{
  "n_kv_head": 1,
  "norm_place": "pre",
  "norm_eps": 1e-05,
  "positions": "rope",
  "rope_fraction": 1.0,
  "tie_embeddings": false,
  "init_std_down": 0.0,
  "lr": 0.00242,
  "beta1": 0.93,
  "weight_decay": 0.055,
  "grad_clip": 1.0,
  "schedule": "wsd",
  "seq_len": 256,
  "train_tokens": 133800000,
  "dataset": "wikipedia_en"
}
MLP neurons of a small language model. Each row is named by its layer, matrix (gate and up: input weights; down: output weights) and neuron, and shows model dimensions 32-223. Each number is 500 + 50 x the weight over its row's rms, rounded and kept within 0 to 999. Numbers have three digits each. A neuron's up and down rows have the sign that makes its largest values positive.
Before each neuron's rows, "fires after" lists the tokens most often just before its 100 highest values on Wikipedia text that the model never trained on.

fires after: "r", "un", "us", " s", "it", "on"
L4.gate427:488569499382412534592446541482490419551440558591494398408535470574556530474485488493499502521460487531582509569469479435480498573485430527538490475407491498607482454488476514476531610432375535562465582471601397519448563528475537656410517460560545494566551421600568494419529500489518437508496511487504491497489502527542521529516568490463513479461561480433456480531497520479447500562496535577601431441454436511509551532490515574411429553444498528557526434547468489513509454531506501591476441393500526486509479525527548431462563536503442444470548496516554549524484453545449637542
L4.up427:555534472475482461505469458509454440411573587456527537508474419495458563466506404465511536428432505488586615536532533352516603499500559514590517520467537588385475472467503536474565468456455598555460495506448502517433647465490509492496634491497512597474539480502513541462438527534416519460415563525426549509457591465554537513537500509514541491592418516491472521503582583511503516484419461545571439446523526465481527522508494499457541484557536480536425504464569441581477521504523444436473517514582534492445461452465519491532548532409520532549565518475530473524469479491519440549
L4.down427:563490479459559487422487506527477502536501499390595551551468515449400535517507561531443470341535430511429516526452475445574435533442580603571463533554459445462470493503446414549526513490463556506597489570412563534496488545487461530502466452484459489515480596635510433555544494459416477495464529513509479482546545551610502469596514530454463477555549543461541541485458499487410530554485479583480575498448582521573475492522467452416549454519466503471440587502418556478531503560474487515465538519481447527478523546522421452488520486469524443495536506549512542484478551475452562496

fires after: "ol", "a", " s", " f", "us", " S"
L3.gate297:468439432431443476533502484504582490484592505486445535465563566511368525561539428462484505565535569519593486507495557415459540393421462453485494391361481524436504475436470532450486619445426389538496588528487455626488505481481537494456463485433513502547525545496503464543413464487502504502491486478514521537537588582480490548478432449453540454495529490510485446450601491494525510488469488488501438523540434507400450391500491555461397524547457450452513446604464557495541500509563617498521399541541520428523498429541512517474487539464409574455548525460470468521612441471451570597
L3.up297:544504468513484493556539522500462504491501494529415537481499463493529542485444560578490501536458525468641497445550542508411530500501491425455587440541510539483477548412510532542481471507500506478429499467497542548549454516452551523584543501523606491414478438543432440472460460569508455515620429557454437407405524476512429487444524434573433618457535474473420412515444489558527545533531440530473567413503479485418524514422584545427522470508503447462496513449517594513511545525509483496510469587541528488577454509477511554500567473484500452471599484526470493462363421503443456560
L3.down297:524467533566456503498530518534445570514502583424467452503558455494477534478551497477501490497475565448498497520502515447512514444441407491556523477508512562631568470512544477475514460562534583467572454546513467589399509520461529450482457546465586467491553521526552514512545535473502430497518474466590544595517515538492490470493645503424521504581566529534465533519462536460371417460496459562571454498497512581479506486483430526411448423435553503500579497535392575488437417520490527509452472534498548471511545554581458569384517552504392480450504520552586478439584516509461521556

fires after: " a", " A", " in"
L2.gate239:530553611520563489530471520458417479518491421460499473574551622523449508527496578496509562505551589625524452572462533468500510496590443554448451498512488444360591469418537524573498507527524512537514572429472559490427458517459567453460495519527415495499501471498482467532437499481470583517551476496473464477510410466507480489491493462444509505480572466545501467476530499550512362509445603423479445541405499446529505448532503442500422491458563427511505443436471445485477495453461584420477608446498465510509511505590615491469465393415530479564472487429551468603503513481504442446
L2.up239:557504484476480596438409447551392492481455424536507580475494491529504544526491550468543474537447500548434559491440386492521507545564522552505470517593511535558477351640541437453546515508598529510545489422543552557432556516461502495559458496549444464596587440516520452490499432541523559457624463489628435514569469455554555518616445478524591554586530487481610455542469501546444475575451381568477559456532423477453492436457493481480532472549483502464416475580622555530517527550505552487413507488512437480463525446455420453436508528543492521514514453525556481497491531539507474501
L2.down239:502576495529530533498436367439509589630516464446614460525519515485539497447480600511566578574513567513545483489467481500564459534542456488518490546463561517570574442512467488499432482500566542500392500378531544442525561532546555400508588511567429491531555435508436451595425531493489509568517497491457523589517377496527499524505588457449463480458548457439466598464483423481491369473455510557420512469488472489593506468531438460597427471523425423551507449537471495454460435424527548408552533521503572487547575530537552547530452443455567529541407486467520516538518404418471507487

fires after: " W", "at", "h", "am", " w", "mer"
L4.gate352:472478584538467383527438501528488452503459498522462528546437519553484542586505592445540517551443451444557479487539421605447475539518529475515530491545517482453472503354493575564507494553571508520537410405579561444514549537492410473544467465449457564532527525433602508576486480468497509547503468441463515451538613410506536576487484474493496479518486530472506475513507550528507457608432455486391549457535478515374462540370459445494437559495537540485507427486520485464481471422510496476398489435551482442503451468579511413468511545492600495447568453629463518431440464478484521533
L4.up352:519496490501523579557448516471468474579551527395485543529521447528581486408503476575560567522470527553518541500425497411533593620550528559565501526420554384584478618501533501493535451459507490604444434446541592486495535490594482489559409479697484516340458443424493571602479485546495501470526460403475474548533479556507547480487498529499493521547584494493503574531509435569481492557540525534492481416469507441509444477496534483583429569472519462413520474498473517504578462474569501508521477455465482418476516535428529570472437424481492497551414512527473454541487533481502544551
L4.down352:468499489504515490537460460502478532525531504561589535377545476518398494417549439507474488482635567538449518434501441536454505424496460539517434468517501549516496480341520508532544563559510347508403443566451472588529558537543413474586628558435468589498418446478520517581484500634494541474498524471538569501436427526404412509473479528397494457498465498538533546595466578521464494501522533470474529507517567548452486576468486497528498501493451595497508505461442463496516490467463526473507579509582460489457482485429527483618498471492515399486352565512500452522540566509550505546

fires after: "c", "t", "it", "ew", " R", "b"
L4.gate236:459513525541507461523389460556506513530435559484459435530481473575521485507425497409483557589453566562461538536480467517495617418502505401504547574488577509574452501525495424491536449513457382555482459531536487473550506479596529563504625448438508444553497545582440581520540397536491448516485481529609456509477412408489479499513483513437446457465522595437535412427519500442607458487489468461469415526558515449502523520438503552510510509443554645541436502485518531548500551525472566479526465518447435508439457496508576449586492498517448469454447531518554441474461584499473423481
L4.up236:519512549477486451568527557535448525519503430536547504506392498486513605477459463549555541536393601638564533453480406473571433569549556515433530526463550544427575436593497549563379572452502514588507484545477482568504506501496504587463552460567561541473548457473486454533499508573515386588430508442503461539497463460533481520520552531481497503564458506499392606537486509493429535543532499457507462449538572563574534501510535526493446509538505458435469498479547487503518461391455539508478506536438440428523536460557502443519501549499501476528514565559479405467592444407453488494
L4.down236:430506571483541453489518488474510416538431528551502558473507457550556436447523473532534477510513501541511486431512473518533562479495445544461500460510491503425505517514503455500454485504464460416517518478544494410482491518470500422456493451563489456530576510418548508512464520454336504478509450466541579404536510578576500513498517415496458551413482403490492455601460567413508502388546467440568525481473507417446447517442444427514538637551498499469557477541426467384514624560556529432549487456581501503546475551450498460554484545551506501568493549421497490435479484505514462578

fires after: "l", "re", "le", "h"
L4.gate61:481572505508570544450529501541387565453557404543554626468475458424448610474602525558431452471537532483522479540491516462403460566472513571574408511473488446529482475540454518424521494496517508387494444545540518508395576442519483428635575530585484495564459483482372539431535501509551490525544538555473487596501490486499572439574554462535498478495456438435508456486455457419478481498529508417565541537508506519504385461504491528567529423433500437577461538487487517566427535529456519497599485497466512455538471499511462535529461455496549575490448466498520579480497517447462440492
L4.up61:516520415585492524549432521588557434405475567454456505467528574590575540541453417493543480447534482378478460535498369387542453520447482555392498579474472434540544410501404476525474482465489429444536598508472475603494513476468533457448543481532511501547522457502465489440538475454448461582542376498494480494538486490631530567543424487509520546478493513462585562504491399542444463439491435572505474513439485539430518484538520591560479438472449552567560457508456469581516491508514541491504595415516485529498453468448472510525531477506504622532552510503526486480477509467602494498
L4.down61:494487582507437551496480522540484552398519558601485510419491493535496471458440463471487446454509453517511436479530539509439582403538540417502498557460546587566505501536460574541556513511461440493519524575534488462543458546480489557533481605536561537451465526516520399535433511463560598458504546471562604471450495491532464499549468478530523505522444488503557426566543570455491499510473422470563470546488461469541481549554560436501536483573520434474509525522619579478535511427382452489523534524504525419598634544517461629510521600492457501509473469515543520445486526500545531566

fires after: " ", "us", "é", "ar", "ol", "i"
L3.gate423:598485547442486476581531585550514453500474503419603581498493547459456568518473387581476584526514517566486423480550488509563438546557517590459511582490553335503596549542506409475500482435515525474474453495520522494496471484494530615493568416545534524495543405488552467565528530531401485452474488473418546511427457400479593543584485489506474493506525564449445468519507521352510486557434484546532455495472512562444458555468543486467488444534479474491508457498570538542478559500510551560492502530537449548479477461480522490453451440482525570453525505483488499531467451546432492445
L3.up423:496528570500488544491498490474561510478538454331535508481544565512523455435577417587438590509502465537534527490515488505536475621481527490457529632504522474476522557525443525457543459453549437504444482487494550509508468507520458511427528433474494527465509389482543498561434595468455447376532412520449502537479427429453548472635470473495493442541472501521495463429455528413520466511424500448609472455562477517528481439507465486461452443604508476514474404508547494519414515535425493593551508455504439501490431482613560454539500478543499528476482486514477559510530436493484466382
L3.down423:453498357485472515478496491481551453456493512528440535480529571527452441509465509567524425482510491512473484607398467425493485474446447444510504488498650561493526525448460568444576428502465480404485399559495454474581470497408485474395499547483507533383523546550498460487505549542457481521494438409454535470511533544515573444500533468431541442514520423515502501493594525489511556514611520506517522545487428426529544501525456466530555532445480531541492492519580455506455473470449545462558467491549494491513455573488441494502430490561444458510376530554430569430478496453457479560

fires after: "f", "k", "i", "in", "ow", "ac"
L3.gate488:456518398474568510479438542449536562439529520486502474541490684547520483459576405560518420470518476538415539485489531496501504501513566468493508510481461492397553481437460540572474466462501512488557552563493597516605420596510450539468558488497470524434556496471396490492482436486534561505521557480442466550510484427511459497517495521427529466421481520441453526501582512569468518512554515549478555470554530506482491583399470529580535599486455426494424489484507490408453465540487431470452630507486535565492481494416484516501534472502529472467565414433461478492556567504504525533
L3.up488:467559525450507532412500523453495532499567478539558503586463588526547540473557480382509426466572500486510501536564472529483431402456514448511502512540500459406534495405610580484446514510515483493477533516484511441538380522514491577601444462434551535447495428440531388464484515471503515475562450490381505480449485457437490469634503492521489461553466487520542463486391483533544456513445563569530435507447481429469545549474556558479517532547576508503481412466431472406436446533426559523619517402488486548560425472453462506487533393535567467488478520505536559507515395571424501475
L3.down488:474529486482493519479539495339634552539530555511522472446525525473584459442446491536488493498609436514542510547538490515658516569471501534508506557542569461493483498449435493557530525517576511492507480535437494531436575451558586507632415441492530458499476439516549546494598423502431481442500554503407499528467665468409412485551485493428497469523502505459655568464486528507545622473436426461475476489421529530464561498535434509513478455468466466506498492499507552511596427526526462510521585512528486534441459449442514514469469535607476462467466481569506519424473549658463503479

fires after: "\n"
L3.gate414:485493459526621573529477554440507470448472541347518474440507509544428461473491498551469526475521527609512476503497442604577491486477397551440554505513455579442588501482629401537523512473454378557520432546500573422562427477456454475470562533439451439430456593476529574519434544502454500467485442538499511547520509428532454524543502433442488498556436416543475487574545447534560443465510531594501498469488569476534392453386523477491492493433436563576440443381510500550580591488583513495429506431468487552459442401544559509493476445471503550434526475428562578535483490510528455519
L3.up414:583489485437477522452547597402475469450524556561540522449513499675492474450538480440539420421419532467525486453513496451482408505581449517511504504495521529433446481523485480577507552465442449533579600418508454492427509496454408442514544467499592511494494513527518440487500453481450417401408473474496551459580468440428497560488551499527457523517528470451461520449486568504456492453480465539483367513460551483507532540531444576513461676488550549524505509481493465585447508504512548508518499519507438521473483470585468402570580469545491519424557470484556515494479463507450539470
L3.down414:433485498415414575348581558419465492472504467495459506577540482527478535536544473465551463470457505604484344532433395448502465406523573548503466539478475489430531548471449544508420491503537403416415470479438502536520432498498555569535484454547531525483459580445403536490487564459474430433401473477509468573521429508516462574459547528416427582460477472474520521596447485442468564520548457533448570552517541497533513501453504511444512552443565477464526407479424474486444536504513563526478496526549481552420450450483527529626496514450550413520482532537557426510460541570451469537

fires after: " B", " R", "8", "b", " Ch", " P"
L3.gate118:495483494545467487463510434515424458547465599590535580602538548479510491520496484449459438496578462461527442479546470549477579490456472449454551539523486453557432511536405400510537545435553437576478515547582568508447518550555548522451515578556452424522510577504469458481517556527422499440537471487513386483509539430538545557445572439492528452539470498405465485479504489508525508458418441525517475532533519490408417555514494484478558457455469571479360436538534563530487592491461618492584429426543456482479454418510481516485650545510502458446525477454382452547559466488534496410
L3.up118:457488490493452441442542546425508561615419503490523507466569455521484504577528469583527567575541528483530417436540525458557535579500453432526529541623444552477518591562401514489552371444409508527473479511577562454480510456504594545514493456514515564439574518438530502493487508466514507530453499519485441462552562469520475458564465582496528549494479623519366577487451470371364508506496396463365425554502514514508503539485474507372539476521474591472414443471523457564485491528490571465494512509519500539482590461456456522473511520560444415500615519494409503416428520516454522478
L3.down118:546597523539542574500501570483450398506531563517541524518465491512507478511497407476532546504602459453621529527504553505477503557525458571563457530472508446415483482453554525513476480484600574464521502526537559429538551534497588397504482476506549498479447499431594492607526447529457525496497565506505422487479518510554482513403499492532464515447490544502538462466594501516583502386621419441513478562561469550566513524524516497571508378466542585461442535563426447438523516496579557509437494524487463474438588493473514484454473498556466407517552508405566456505356463516541515476

fires after: "am", "d", "el", "m", "im", "p"
L3.gate21:475517471536477417603490511565580390492480477456482478547484425600607479536474374501497562520389481508473559498496560539504490566433435455477474505581450502559386460409478420482498528503555372425510496438543544514475474533511500539525589532545436438521486531549517473552458494532524572570557474468532524527608556473429471501580525464418567508397476431423577567506479442546473450396570414491485502390438446457532462485402510514418390504557556520397478544512471532510583536421461482554517462468507440516523524568564540508552518601472514539475496574511514477554552484589519533509
L3.up21:530489512526564502409468552552596467468457496534504538498538445504500440535519578509426447539552446509556415376474582478468505525562478540483499549537433492478539450462455449549468513455483481367510437520498538558485439502397520477563483476437461389475543590359513591472486448400510514501496543581561495566461582518468525475443541468493497555541465419489510504550512589502507535523550599473369477524598449565504551549435571471547516563463444505491542576501480532507462517494446514502519444423508523595565537616468563417504539457492419510562571502555432527487462499535548593495
L3.down21:536493528480480474520469482517457502424558510435407535588426493532552531503524549489515529569488497513480451469566583503429527476404554526523572490507540511426482531488550423509592372549525450462438523443459505523514451522527400483439528479564510548417492538496468439427529516556532501536497434628525492585478545545510538530542469534397440542535480421459508468464556370407499513470518436440466541529479445517481606434536457480423603392514519495460432524563440539523446557487526524476536489438530611574570572390493511403473550553510598527580537522528413395523523488505477383513

fires after: " m", " w", "is", "n", "r", "h"
L3.gate481:479454527615580463566470511499520476487464497470492510444478503473411515443508454626575399498443501451529515535519465501422497542403495496482574437580536572542523456469519518547457463504589433498516447481465483606435504481525489464444459496457522560597413562514512532476527442547481532511492530447500476541479489517529476473546461525542562503554546478503382438466419588557483521591509514466555379464514498497530440405520533489418551505515498497490565529606521435401555470449594551436471517493485471482548538550503497529409503480445526481472530375633455472550507453436460506439
L3.up481:469494461519555512484510517531506540505530446547496559519458380563471544409525475506489444460465412514474540545418430575423554551490544479531582384462478462517491473435519529503487386533421502510489433456467562466534545568569531533528490535516526542593472490526494544517429517506547513513449461493504461455501477438580537430536506499318490521601511469560509489508501573521509438518553561443562434527494459365510506483488476535575518474446430487505574435450484478471482535455551563546480484498470485469580475539550530573547422507472610482466487456526514474558427568466579494492
L3.down481:502480430484579483634571516517491518423530525491522454550448440557509471654529425423445497467484482496499578568507472460475547565445474513490480551552503508497454500487504514446546471544485459466581458385620535585585549480524520533511551514481491515491541475505539475527461429507579474552482454438577445482565540458467505418438612543497512502527449548525482486509482455445540548484529519412518411510529483442533505551498462523550401435479405495431534498503558583496489583433633518460566566511509572515445521497539500526433481574483447585573556435506446444550524566560418512517

fires after: "\n", " "
L4.gate382:480484471469550548544494492494506459505483490556453458562503505475505504511425487468507540476506487455492450575580521510523533467447511533439543485423606424547470498577522478569575530605503493468395430493523547535417451484532457478496520527543586513447426442557611393536539534596463497454567417530557489485447462550556466417403531452534494457470551489483493459511453449457637552531563581521443523479477553558499490448497509516643557485469414523480469483432461482541543506389417565501458544519464474528486470547393492516522513516481525483460474570481521504570505541450548571522
L4.up382:557564541467504535581448569533596450440558628461560465546494477477543466524508452485517629445501525555490463535491502489429485524474552474521620451576467515500534447462494481563429504545436527560536488510547507510570474483549428473450474597512512547516499493586501466490601464525508517452477528483510500491467489466547516419486554509477369452414506435409536435462498461567435454547567453438427524536547435507492485482494560521581494562555495544535577471433434621510480585454536567512461490451458483401556492485502518573457526543503436547525462511599509477565552448547559538509
L4.down382:445661625536461496422507453529590478488518462536430487576495429470558408494471415412544610516510515417498470566544434502494454525441451561571527483434465569441430464449488525527515513496531488479493398496528505513540456460512559505455521459474475508521531387515472426466470536569453467580548526480547492448416554482515531505505443521421506513391456381521596398554428546475439538441441331504503526479450441545491571436530502583488579442533478463547395513429525411476501517467585529482503582491512414442532508490482496532504446487538562568506507505476469426544511558499537542473

fires after: " p", " m", "h", "ed", "w", "en"
L2.gate475:507453492574518598442557531459550437546487497545560554489503540587450522485402561540522585493541476550575492436640507511495520471454552510656455460510429516492452432465536486656469499484595566509469549486508473501478525447409488584446534598410492515520572551477502589501477591442522485492360451435478500426528516516663485514494466521496505456446598540501492472554541494483530505529525484543506509555487519351453431492514549580471469496519476543498510483464476467461503485447564443549516421461525501511525491481592555472500469518527469497508416489611447450526559534480523480404
L2.up475:477516468573442508526473399499610425461517515522587530444470504580557488441475512429481561449506521555582538467489515525518473499485553516473496446520497591558499414471553493570414475506510500401422491561499435501551499449523432548471587537550451432545471554643415556533442501497559439572512560467494543533448495392579482508478504492440486506400490537464546433488483493526462551502503429498526528571496364409519480471530494476532481447549476499533590390453432464400478506445526515410493410487470519519578498500584526550495536478487559559501505534586468504488446459535488394502
L2.down475:450466518479464502622533495426398516506417440514542535516468502559522543526519495475528451482504471521429517544491539495549474493493495443529530432581444433437511523552556502466555555495597461562520500422563571549357511509498500497441508482412557483498476504405466487497551561555513542500525475528516531497420494558487460502591448512567477524608496525517534527543503476578399485540503528428477447561518570505439464553438438625528418525488470453452425534470503373560571535529447486450519537514564483507548467420490548435590435503469422539483431479526510495449532581415513383458

fires after: " se", "n", "k", "l", "i"
L3.gate419:497508547558524502494425489532411520444548470433522492568558551508435621594551508507527525538465495545405520562506526567519493440438544532475585488538445573590502587502524421550478541464441462398498477587534488523536513509511475457454562444370475566417551499608521552481487502521537551490530525379484477455513467460520484493530572413391518509514471418488439467455519500438491535542507523522467419420475491503461472441501488449536497469485577443532444507598455534547569529524537533424551487534358453457521501577447542525595409360502536421420371441416496499456451610515414490486
L3.up419:578572589525535499446587492558394497523520553488550560496550564577517455603532505514518537498509507462376472449490470539487528484559488432520481497489469571526560548572572470471579540474467468449541568677429476511464446496459467420492452521544500459522477516521528497557454477540509505492506548495496488499473500491492518507537486522553510609550471541588429502552596544499562559503461490558506417609511472506678526470412408393566460547553444498568455433457477586410598512479515592533627466498513530541558476437436456461472542511541455426445523498471509528484519538459416425595
L3.down419:620466556445526533493513473470553508485489521583454459522499523453471539501419382405444454511580472535598556633507541486564487530534457483478574529526501474589519476508418581414520540566452532439516546434423446561469530467594565566520546524376592502505513426527535482589461552514430534461474549479583535610603582557489491486494547556469510530513450510535523545545515541503605438547469519550541495563421580437537465518519468447493485541432531651576513530546541518582432353524491492559512465550503518493525488604418487525600532488489544460496513408535518502523464586618551457487

fires after: "r", " s", "u", "al", "om"
L4.gate370:576457539493530482411476482417461443478419564493482440403476451504430433552403471523491432583510473541446514464544536405454573496533494500613500460508568358494447404552572517473581575459587483466456393567458534517509490519588597502458482507477451568592586529506444436534551487544532518452476566535475543504381578484483445551485556517506503526479605539532494487516639476502477521593524415483513461497497468534509433544527526436473581488456497474486558588472523488464489533509603532444537429532418606533464463455462444467485500557426456458595521512533460510465453417548504532481
L4.up370:509548519574449567544491508524464569400491591491490517462522522502557543560509417528501489412512505497498556436513513470522520497451558396457526597538489540480490569440515482454596585522461553572510596444590547514515540580585496513416476568491560526522515555526481514504476575537510488489436515528470501471537554517451423432405577559576463407631525506535496556512534491467481393468396415445562450487458454470483478543531525561449506475500558513418490555479502420528521482507376437447513505530481521555456487507533549449434514495467535413536597448473550521515473512486519567522
L4.down370:527518400478416492450390476465491519584528598494569485474532494584486526478514484529439517547486377485455510474425506461443520529571518495575512505529473460482506481558554494524521555481521586508533415533517522635572469486558523518454462483608498458625532503534522473537439512579501484558447499546529601532552526582480542515516440445525445505534580396493463472525529463551391485512564479546389486527569453456532481419440491532466488409448572608471427584587523413540482523632443473540553510531550475524510464501392490459428473582445525445445526491510484525447463449482455576495

fires after: "ar", "u", "a", "i", "g"
L4.gate485:485473528478474464531452491446568484486513569451524586473505521473450509495484441525525542550476525487421544585528495470489545434514514563416449579523595463489578418525486496548489433461459517531536474464536626549483492576427477551547431479417618450456543531538512483438508437496527501524611521512463462564595481475532462502502444528538454495508516548418483428557520563365519532456455542530541530473576546469521451476413515453462512540474511481594555491466614464490577545516460537421488490452554391531521407533440530598476522569536568584477509490422521600512550544475608563519
L4.up485:523533564505495444500488595358470448516439421451444456462523594595519491484510584489552503427549555514427458503484470482504501490496497492512449441526501494546465426419537549504507442525566517480410500490464426456513518470528495367547511418479450566542451538519530484523492529543503462562417432460486508484524524556444464518605469499491524509544480542570479545507469601454476470335496551521511582489521458549435446474561501514479521503543506465480530575498563478449393503474501476554527518454530495586470459408491453489496546515521482541452459513558444546551592498521444428364
L4.down485:501442575498414532494535509484486474523478496480430527503503550439439488520465408511490432511501499455512484498433512519491455526415408374530587476550529576538465495407416390434467456454613489580402481473606539504536532482512478467487486485472499415485419413414458603474505564487553442554551514487476483541506454531543492481530513573535557460525546421555533537453455498522476582461471589474495523452552422520448428550506472527506459514473454432523466479482454545508512523465390507503486436561428520616534436400467505407541493448603578591483414537507512452541584498437490521563

fires after: " a", " al", " A", "-", "s"
L2.gate152:512479580444508437549505519417507536466535429468528471463399606497451539540464505450408550509466458526429475415511482418491449561479460559470472479454411543552468550428524492429485474559545494397464567527509541458455572487472583508552497475438454403489522485549580398561513524503470506477563500482429496531520506511439488496538557496476471440450514483544486537423444526450523509398358568518537571626534441460564513478517422529382415449461498481524567498564473540578567467524600508492506493464490441479502502600567499486527604503536451473560535520542450436504477499463501479548
L2.up152:584569528400492597507508571562478472567471584546537461498508455497559551513472500519481524514525558445539466517383439494523515501505453431545497561454463507450601418478449491504528585518518532514535544508519426532421497517547494515456521499531481479537576567519564419447447483632503457502528478462523531502471603525558555472434528508562543620541479543444441542590514450462483507441579470499539424494560478443547522536435433537605582479515421432541489497456496458404441578488544526445365470460565509512460533510533457435469568553497511543501501515570556506550571533620479453484
L2.down152:539467370523547464570492405472408591633599460522565517496549532473434504531539515519602503494583511429497601533502521418497514560437488493506419458496526487564490556440381571488516575549511492544530577548488560567436567466494464554612509464521513470488512427508533436541499481474469453359449547450382449574491434479570508427497481463520513500626533474560518533485462470518457472539464521479485489508475616488415608538532518544532428509454582429439571470535451487483535484464443482501446579468498512505517559533580494504512525476537460487523540566448527549519407483467517529429

fires after: "\n"
L3.gate149:421499546483495546524372405458492456550502511380513507411475523550476525529437455523504489445504530570477474570478463527424563527485523517475550581518519555564474494430562529583602505541480377554505576570454444481609497388553433534480518493486428516504423435519474544470592546599469522525520488507501451482562512527449504403491496475495544503461408427494501392505578501571504504432609488518453533477499560554488468491464541466472508553453424481468509457567422438416454482507546538591559386536521473490523505452466532501530429499521557521537451464543564472554493456533533516511
L3.up149:535563505451490488445474540499564449443539474416543468464615547484506495470501508529466617400531485446468583532505551524587405536501458490510569443514487571494529432541553423538510588511567538555459495464588475502471550483588387566507551564543519540496479527498463543516541612536507496475464479513572474525479485543524458473488428466507404658475522486489423478530448552534490474517524534614546494524463557584568454545453538499518391476428511543407494559490465521501536528496483447500431544545499469519634534472555545473520621489503464470509556560519558490457505501491438483530
L3.down149:415580558476453574433368446420619475528563515426551414424513449472495485503445489508454565415448456507471472502547508531511525558524537486532529504517506605592472438522467553525501585489496441571489562501457429452620437506529517482509457391466485503512496434503502484451545544545568491612518577475554508471548408465459491494525498608490543514413392469466478447460434528521499448483538518486447532434518544537430458487526588398435533491431455490508481483481395452458485457511530530522507429573509498529450489488524489467507464483543518480524453545533548520554473478429453562550

fires after: " a", " A", "e", "s", " pro", " E"
L4.gate326:535483480423548482438420564486528498466629520501471622396604607504519543506406518512557481489519480508487478449410429390545595530489486540520422482398487560469544456568544542500509482574556544424493509513525457432515443510432533578512495556474514512536418517502488482509476487459523461509487497490456453513468519486468464561566505499557489519561583484435533560556494520531547510535490495487478582459449473532521519539411536515520402527397523475528571527575510458435470446493476574548487422496503480462508478579585478408493517489569521396472576482523504436533434512560475563544
L4.up326:406513519456509502453519468486442481632432540590524391476536580463498504491562513602482499435515505429498441506461460473504462489457491542512532490555466546476532464468459552515643419475477659489546540600595520550443492525526440549472459519483443503495635445553511542437524495568495496432494494604500576520539521494574577423575428421542511559513378555558486512472482484443472511533523437539436493421479452438413567506575474589512586476502501495499432454425474471411457588553491430432471539431542526540471520480519456502525591485503437483525514511524456578541539511525459539509
L4.down326:512422434489411425602462426369469545545510466571579581466457528494603514479462483451469524472460506527458568531529474406530498511428501422525374545452508501551502486444449501525433539539551527559479508539419515466507512435388500566574472507525451421519403513518548476544485478545462498517565531604466466439584462508554457449424505573567549445584568544452418443496466541496534437433535572486443563556512543486483480557566510529568434614539471474538577479517530444522471461408479531460456494454497494451634478472507439431520464502478520602522550466415566542525461483461516456478

fires after: "res", "e", "m", "p", " m", "re"
L3.gate315:518552487545564449565493525566454393478518444499412502435514438546516401424495658456535457507475543487490548490457567504470556492400542507500423484566511507501484478486425474533469533472557497493486478629472575498462596539575610528474448380497482514498501615576440475482469523489431523575406474505500552415498450478454544468536525593429575383389574416504438512443498537472530496541508608518482517497475517404526486436566503454572508531533582453540513569505519494508520490428610488506599463519541502492458482538536547559542524464480482527505449485408501490549541506537484520431
L3.up315:564570481530586470489494516599564432482553483433411494473527412507541466490493586494562592519436476603471449522599597539518465491462510532480449502460473546487447484519520420479461551484509507523470467518577489620475450545570523506455449470537550460511426474515464451463383490507409553527478493502469436443433511408385505494546517518462554485484529493535509449443519502434530435569440582578525561428505527395521506461454444368510387465502481541522483524398435549448510483434545558492484395560494515492520502543462511473510551517513461534448444499496440385570496485521570513524
L3.down315:528442514437540554513519573515494465557497471467488430460532552415483548569548503566612576499553473527477515538511519549459452510429448522636573527499545542464512526570523484539583513560480473448486526312422521460470501430486472496374413493545454521535603493497551465477498479465539487444487512492454499463538579569534467536487525551571461420554495506465508391473521517558487428486569523506546475518459449623474620549487541585529525518549524483455468572564467512461458530515459448524407548495475549538513540388451500550436489467478495509586547520510461454565453450476474471533

fires after: " W", "iv", "or", "h", "am", "t"
L4.gate73:479365465504563484439526506501480448502464471541439558488480502485485543421446593485411518489506492452500502545592418445513459478481488449486540454514543517517593498452556419527485533488544519531558470384418461463539437497515404447461462510501465516483630517512578486584558457496481546541541414410518497477493545464578431507480661528507458521392478503441525476487513486589432502472511495489560475557534481524431483453507475498570507481534502569609442462449488467486422566508596554638482455505594452480453499465576566480524500544491556508516428401521476429558474444563501514472
L4.up73:418516504495425477441505449514519417557475395456475606522444484527459521530544495576503494512475514534455478467539551460525492518522424532528489437529512644506520583523551445345482522541525475498521570491503490524466506490529508478514484529529505551423450525459430435599534557404418557476452513520553455596569493548422522486525554521534525541538492513550527453579432531464500574434417446527508492504500445497543608608484559486526492551484600493507505552490491495474602493570466499480475478566500550501548494626500427635400504621531502540547528518456538406522506500505543465422
L4.down73:454424506502462465463510443539581499442495424497478557543515477593488518467522421571501507505487616485468525443481552475602571519505484520603450411507577511510469476535489577467600469539580460431492457472455498551416486448582575601553471582407467447641448469505520528493602459421560452531494541425528568510433451543605551470477446502455501427557467430476527524565443580563496435468414520481629457535526506558446449456452589488473538528537535472451450545404516462468522466416455512551475505594458471511563471550430485531532469532470523459553512522468508443506424514496477537448